MLP neurons of a small language model. Each row is named by its layer, matrix (up: input weights; down: output weights) and neuron, and shows model dimensions 16-111. Each number is 50 + 10 x the weight over its row's rms, rounded and kept within 0 to 99.
After each neuron's rows, "fires after" lists the tokens most often just before its 100 highest values on Wikipedia text that the model never trained on; "fires before" lists the tokens most often just after its 100 highest values on Wikipedia text that the model never trained on. A number after a token or word is its count.

L9.up477:50 48 63 70 48 57 52 51 32 90 56 45 41 39 39 56 44 57 67 52 43 53 47 36 32 26 44 44 49 48 48 62 62 59 36 56 69 55 36 46 47 49 53 57 53 66 50 61 63 54 51 73 59 64 35 56 44 53 46 54 53 39 57 44 54 52 51 55 40 43 48 50 51 41 50 37 48 34 52 49 54 50 42 50 62 37 42 47 46 36 53 48 32 56 69 40
L9.down477:55 45 25 44 51 55 50 71 53 56 60 41 57 56 53 63 51 47 47 46 50 64 43 48 56 63 53 50 59 59 48 45 53 40 28 75 40 61 62 59 46 49 46 53 51 59 62 44 55 48 43 56 57 42 48 51 56 47 55 62 56 43 28 59 54 36 33 48 61 48 52 87 43 53 56 40 54 51 57 38 52 33 58 57 39 47 39 45 52 59 34 39 62 29 52 50
fires after: "1" 19, " B" 14, "9" 13, "0" 7, "2" 6, "7" 5
fires before: "–" 50, "ad" 5

L9.up388:58 30 70 38 62 59 46 51 62 40 33 35 50 71 54 61 80 52 47 60 53 60 71 49 36 59 52 59 60 31 45 62 58 44 48 48 43 53 52 47 59 53 44 43 42 42 51 63 51 38 56 50 41 50 46 63 41 46 58 44 38 40 54 53 54 39 35 57 46 32 55 57 49 39 50 60 64 46 40 64 69 41 32 53 53 40 51 45 39 53 43 59 45 48 47 43
L9.down388:43 44 37 38 36 37 50 52 76 47 37 56 43 55 48 44 64 53 53 59 64 45 48 47 37 54 52 42 41 48 63 44 47 62 57 43 33 44 43 62 52 44 41 52 50 46 42 72 59 49 46 55 43 44 44 38 40 50 56 53 43 55 60 54 33 52 51 58 56 51 56 55 57 52 55 55 46 64 51 49 54 40 42 56 46 65 74 57 52 46 57 51 62 48 74 57
fires after: " " 83, " (" 8
fires before: "9" 69, "0" 22

L6.up354:47 53 29 53 48 57 50 37 47 39 60 37 36 62 54 51 41 43 56 52 54 47 35 52 59 63 61 49 55 40 58 64 56 47 59 50 55 36 39 38 46 57 37 65 40 45 44 56 44 59 68 58 60 37 39 47 63 57 71 61 30 65 56 67 48 36 42 63 56 51 48 70 39 41 34 47 54 56 36 48 56 56 43 45 55 34 48 56 35 57 41 50 53 57 41 74
L6.down354:41 40 54 27 51 54 38 54 48 55 56 41 51 35 48 62 51 42 48 31 51 33 49 65 47 39 52 59 61 64 44 48 72 30 55 41 46 58 44 53 54 55 46 47 63 50 38 45 55 45 37 51 54 53 17 55 59 52 72 44 45 38 42 76 58 42 59 66 51 48 45 52 38 63 54 52 46 55 58 58 45 47 50 57 50 56 43 68 34 50 49 60 53 46 62 53
fires after: "2" 39, " " 15, " Sant" 11, "0" 9
fires before: "0" 27, "1" 25, "2" 16, " C" 4

L8.up611:52 53 45 51 59 33 52 57 41 53 63 59 45 52 61 51 38 63 54 37 47 62 40 31 70 51 28 52 62 57 31 61 50 59 50 53 51 62 57 67 56 28 51 52 53 44 52 50 58 64 57 30 64 31 61 27 47 35 64 39 54 45 53 39 67 47 51 61 49 77 41 47 41 54 47 36 57 65 43 52 32 54 59 58 66 51 35 61 40 59 40 54 36 56 47 53
L8.down611:56 58 41 35 45 46 30 44 60 64 63 63 41 58 59 39 66 54 50 52 67 45 36 49 46 48 37 61 41 44 60 40 62 41 57 58 48 52 49 62 53 36 20 34 73 61 54 49 35 40 31 56 70 57 60 54 48 51 61 44 60 48 59 43 43 63 58 55 52 52 53 46 40 52 64 45 36 42 42 57 55 47 70 47 55 58 43 59 51 61 59 47 57 57 48 65
fires after: " the" 30, " and" 9, "s" 9, " for" 6, "," 5
fires before: "1" 29, "2" 23, "3" 12, "5" 5

L6.up289:43 31 55 36 47 74 45 61 67 55 56 52 54 38 46 50 32 56 62 60 40 49 63 53 55 39 52 42 55 48 57 58 50 48 57 42 62 41 50 44 61 60 45 63 56 47 42 53 69 72 27 64 39 46 52 66 58 48 52 60 62 65 44 57 65 36 51 49 33 56 59 55 41 57 64 56 44 50 41 43 50 72 65 43 42 41 42 48 21 44 57 43 39 51 53 68
L6.down289:59 50 60 63 22 55 41 43 44 36 53 48 38 40 50 54 55 73 45 63 43 42 45 49 80 55 60 55 48 55 55 45 33 37 71 54 56 47 56 43 50 51 43 67 44 69 36 36 48 58 44 38 49 49 45 35 34 52 48 22 50 45 52 62 44 49 45 67 40 36 61 53 51 68 55 53 48 67 30 50 57 38 58 47 62 36 43 27 52 45 55 33 56 45 48 62
fires after: "0" 28, "1" 13, " life" 6, "″" 6
fires before: "\n" 33, " |" 25, " " 6

L11.up521:49 56 45 46 58 36 42 39 46 36 46 64 39 66 54 59 60 56 55 34 46 43 67 57 53 56 57 58 44 32 45 64 52 57 41 53 39 57 54 48 60 59 40 45 44 51 43 39 51 36 41 47 30 25 45 51 32 39 48 55 53 50 50 67 64 60 48 47 78 63 60 42 46 69 40 57 54 58 37 37 61 60 34 48 37 50 56 71 42 60 50 61 56 68 52 62
L11.down521:37 38 38 45 46 57 47 50 67 46 61 60 45 41 53 51 46 55 54 50 45 58 37 54 61 44 63 32 40 65 39 50 45 60 38 69 42 49 68 61 40 49 54 50 57 54 60 32 60 57 71 50 40 56 42 49 62 44 50 56 41 71 39 30 57 49 53 42 39 31 52 45 47 61 49 62 56 55 54 59 64 51 61 48 51 42 53 55 42 52 45 46 63 61 52 59
fires after: " " 56, "–" 11, " the" 5, " (" 4
fires before: "0" 72

L6.up87:53 53 56 55 41 42 50 60 42 64 50 56 48 46 35 80 59 49 43 63 47 40 43 63 60 43 54 46 50 41 48 62 47 24 48 49 63 49 62 71 84 64 48 59 40 48 52 61 62 55 57 44 38 45 35 40 47 47 31 59 37 40 36 63 58 49 53 61 54 37 52 42 50 50 65 61 40 50 51 41 46 45 60 63 51 57 47 43 39 34 40 45 49 35 62 47
L6.down87:55 54 39 59 46 61 36 46 63 42 46 47 57 44 43 33 26 46 39 60 52 55 25 52 53 44 32 47 46 47 65 39 49 61 52 72 58 44 26 62 47 52 30 56 49 43 45 62 58 45 54 68 47 58 59 63 48 64 49 53 27 45 40 52 43 55 52 57 44 58 36 76 57 46 42 39 41 49 50 46 59 43 57 58 43 66 64 42 53 41 51 49 62 50 64 45
fires after: "0" 17, "1" 11, "2" 9, "6" 9, "4" 8, "7" 7
fires before: " " 77, "i" 4

L9.up329:51 47 46 56 51 63 47 55 40 74 46 39 39 48 56 63 61 41 42 59 56 48 56 48 63 51 45 56 29 40 37 56 61 50 75 54 61 52 40 44 43 50 61 58 56 53 37 55 75 61 72 46 44 58 57 60 42 39 45 56 35 50 48 59 55 40 48 32 47 63 31 49 27 50 37 38 50 27 46 58 64 43 56 28 53 44 48 39 52 50 45 64 58 52 55 58
L9.down329:47 65 59 60 64 43 55 48 66 64 57 45 50 46 49 62 56 49 30 53 31 62 55 55 58 38 37 54 58 52 42 55 49 40 37 60 50 54 58 52 52 55 69 51 50 73 47 46 50 29 66 38 44 53 40 59 45 57 65 48 34 66 54 40 54 48 33 49 45 38 52 55 65 56 44 36 45 47 42 38 51 41 55 61 54 45 45 55 50 49 63 47 71 41 55 46
fires after: "9" 74, "0" 12, "8" 10
fires before: "0" 15, "2" 14, "9" 12, "3" 10, "1" 10, "5" 10

L3.up60:62 53 48 46 47 31 62 46 64 61 43 52 57 64 47 60 55 56 62 59 66 58 35 29 54 53 69 44 39 50 61 59 43 64 30 65 58 59 45 33 48 48 46 44 44 52 37 49 43 42 51 61 44 62 37 46 64 37 36 41 54 57 58 71 46 54 41 40 54 52 48 34 45 59 49 68 35 55 66 41 48 53 59 59 28 46 25 44 58 37 44 40 52 63 65 65
L3.down60:56 63 47 47 42 57 54 37 40 73 51 48 49 28 45 48 62 29 47 49 86 57 58 53 67 49 41 61 46 41 43 49 39 55 57 45 55 48 51 41 53 39 70 46 60 50 38 56 60 44 38 39 42 60 45 49 56 35 50 42 64 52 56 31 61 46 44 38 44 58 48 65 42 60 37 43 50 38 65 61 37 59 55 65 43 48 58 57 27 53 54 44 39 58 44 48
fires after: "\n" 31, "2" 10, "|---|---|---|---" 7, "s" 7, "3" 6
fires before: "\n" 57, "les" 10, "1" 6, "0" 6

L9.up169:44 53 46 48 55 59 36 74 54 47 36 48 49 57 65 40 48 41 59 46 73 38 59 45 46 52 65 60 59 54 37 57 66 69 66 44 50 41 57 39 55 54 50 48 53 38 40 40 43 40 73 56 47 52 41 27 39 54 58 46 42 67 47 45 51 38 39 59 59 39 56 51 63 49 48 49 51 44 35 51 61 71 41 43 41 60 39 51 52 50 40 36 62 48 52 67
L9.down169:58 52 38 55 47 43 51 46 56 20 67 61 62 57 46 59 47 47 34 60 47 59 43 63 30 64 45 61 32 42 46 61 53 51 49 57 29 62 56 51 52 58 26 33 41 36 40 38 62 49 42 59 48 58 48 52 50 55 49 57 51 36 52 39 54 44 56 67 69 42 80 49 69 43 50 47 40 58 70 68 49 47 41 51 59 38 54 64 39 67 53 54 57 67 46 66
fires after: " " 54, " (" 15, " the" 7, "." 4, "===" 4
fires before: "0" 61, "9" 6, "d" 4, "–" 4

L3.up535:39 42 44 56 50 47 48 53 50 64 63 48 42 42 41 61 40 54 38 60 44 62 41 29 57 48 46 61 51 53 68 37 44 37 55 54 49 39 37 50 62 47 33 48 51 60 36 61 49 50 48 69 52 45 36 43 41 53 63 47 69 42 63 52 63 45 63 62 63 59 46 45 54 40 36 64 53 44 45 42 52 40 54 46 33 42 31 56 47 56 42 38 48 59 46 59
L3.down535:38 45 38 39 49 70 42 47 60 41 55 42 64 46 42 42 47 45 43 56 49 60 47 45 46 43 51 50 55 55 67 34 51 46 38 58 75 55 31 60 49 70 40 55 49 54 30 69 32 62 51 44 40 59 45 49 41 53 59 58 48 38 54 46 68 37 57 66 76 58 55 40 36 39 54 50 44 35 67 57 50 59 50 46 46 58 54 62 38 32 44 48 50 36 47 54
fires after: "7" 23, "0" 22, "2" 14, "9" 11, "3" 9, "4" 6
fires before: "," 43, "." 24, " and" 14, " to" 6

L5.up93:59 44 47 53 32 50 56 48 48 51 46 48 47 62 56 59 62 37 39 43 49 57 39 53 59 59 39 38 35 45 35 73 66 55 39 49 50 43 59 22 50 58 54 63 35 41 53 70 63 40 45 51 58 48 41 43 70 54 41 52 46 46 43 72 41 57 63 52 36 38 55 50 51 48 49 52 30 43 40 60 54 43 50 53 66 65 52 39 49 59 42 61 61 50 63 54
L5.down93:71 38 47 69 32 49 32 37 42 64 72 43 47 49 55 45 51 39 52 39 42 34 49 65 45 53 49 38 47 42 39 49 43 49 61 59 68 64 57 59 41 44 58 50 48 75 36 26 56 33 61 45 49 53 49 37 55 46 61 46 54 58 57 36 59 47 64 61 46 30 58 53 72 45 46 54 53 49 50 47 61 44 67 44 43 39 70 49 37 43 52 59 45 41 56 39
fires after: "3" 18, "2" 18, "5" 8, "4" 7
fires before: "0" 13, "1" 13, "2" 12, "5" 9, "4" 8

L6.up602:61 54 34 55 41 44 58 61 51 39 39 48 45 27 62 41 53 40 62 50 50 60 44 42 70 42 60 59 52 48 46 64 45 36 62 60 57 46 40 32 66 49 67 48 45 55 48 63 49 48 42 51 46 64 55 63 52 65 49 40 42 54 55 59 56 46 73 50 38 48 60 53 50 61 35 48 47 31 62 38 49 61 51 35 50 65 63 67 56 49 19 50 45 59 54 56
L6.down602:55 46 64 44 41 40 61 49 60 38 43 52 48 42 63 51 57 46 35 61 70 64 46 56 46 55 43 43 43 58 28 44 42 38 33 40 63 62 61 52 37 36 65 42 65 48 60 65 78 55 53 54 70 43 43 50 41 53 61 39 41 49 31 52 48 65 54 41 58 44 36 46 59 35 53 33 60 29 54 39 41 48 40 56 59 47 72 48 60 45 57 59 54 33 66 57
fires after: "2" 21, " ch" 10, "3" 10, " dec" 9, "1" 7, "9" 5
fires before: " " 39, "1" 6, "ter" 5, "ters" 4, "ier" 4, " to" 4

L9.up200:62 45 82 36 52 70 59 48 49 62 43 55 56 50 31 65 57 44 50 50 55 66 61 42 49 55 42 54 38 50 47 46 69 55 41 49 46 66 44 67 57 52 60 58 50 49 40 41 52 40 58 47 62 50 41 46 56 48 26 42 42 44 29 60 52 33 56 48 45 57 43 49 43 64 31 54 44 37 35 44 71 52 39 52 41 45 22 53 57 47 46 48 52 60 54 54
L9.down200:41 43 41 48 54 50 43 71 65 45 47 49 39 61 64 40 68 50 54 52 51 58 49 43 50 60 44 57 68 49 67 56 35 52 36 47 47 39 61 45 54 39 58 61 69 53 50 47 48 63 35 50 67 36 54 68 52 49 55 63 41 48 46 50 55 65 40 45 32 55 65 41 49 43 54 49 65 51 54 45 28 55 50 41 54 58 66 33 34 42 60 62 41 42 58 38
fires after: "1" 38, "2" 12, "0" 8, "3" 7, "8" 6, "5" 6
fires before: "0" 18, "1" 13, "5" 12, "2" 12, "3" 8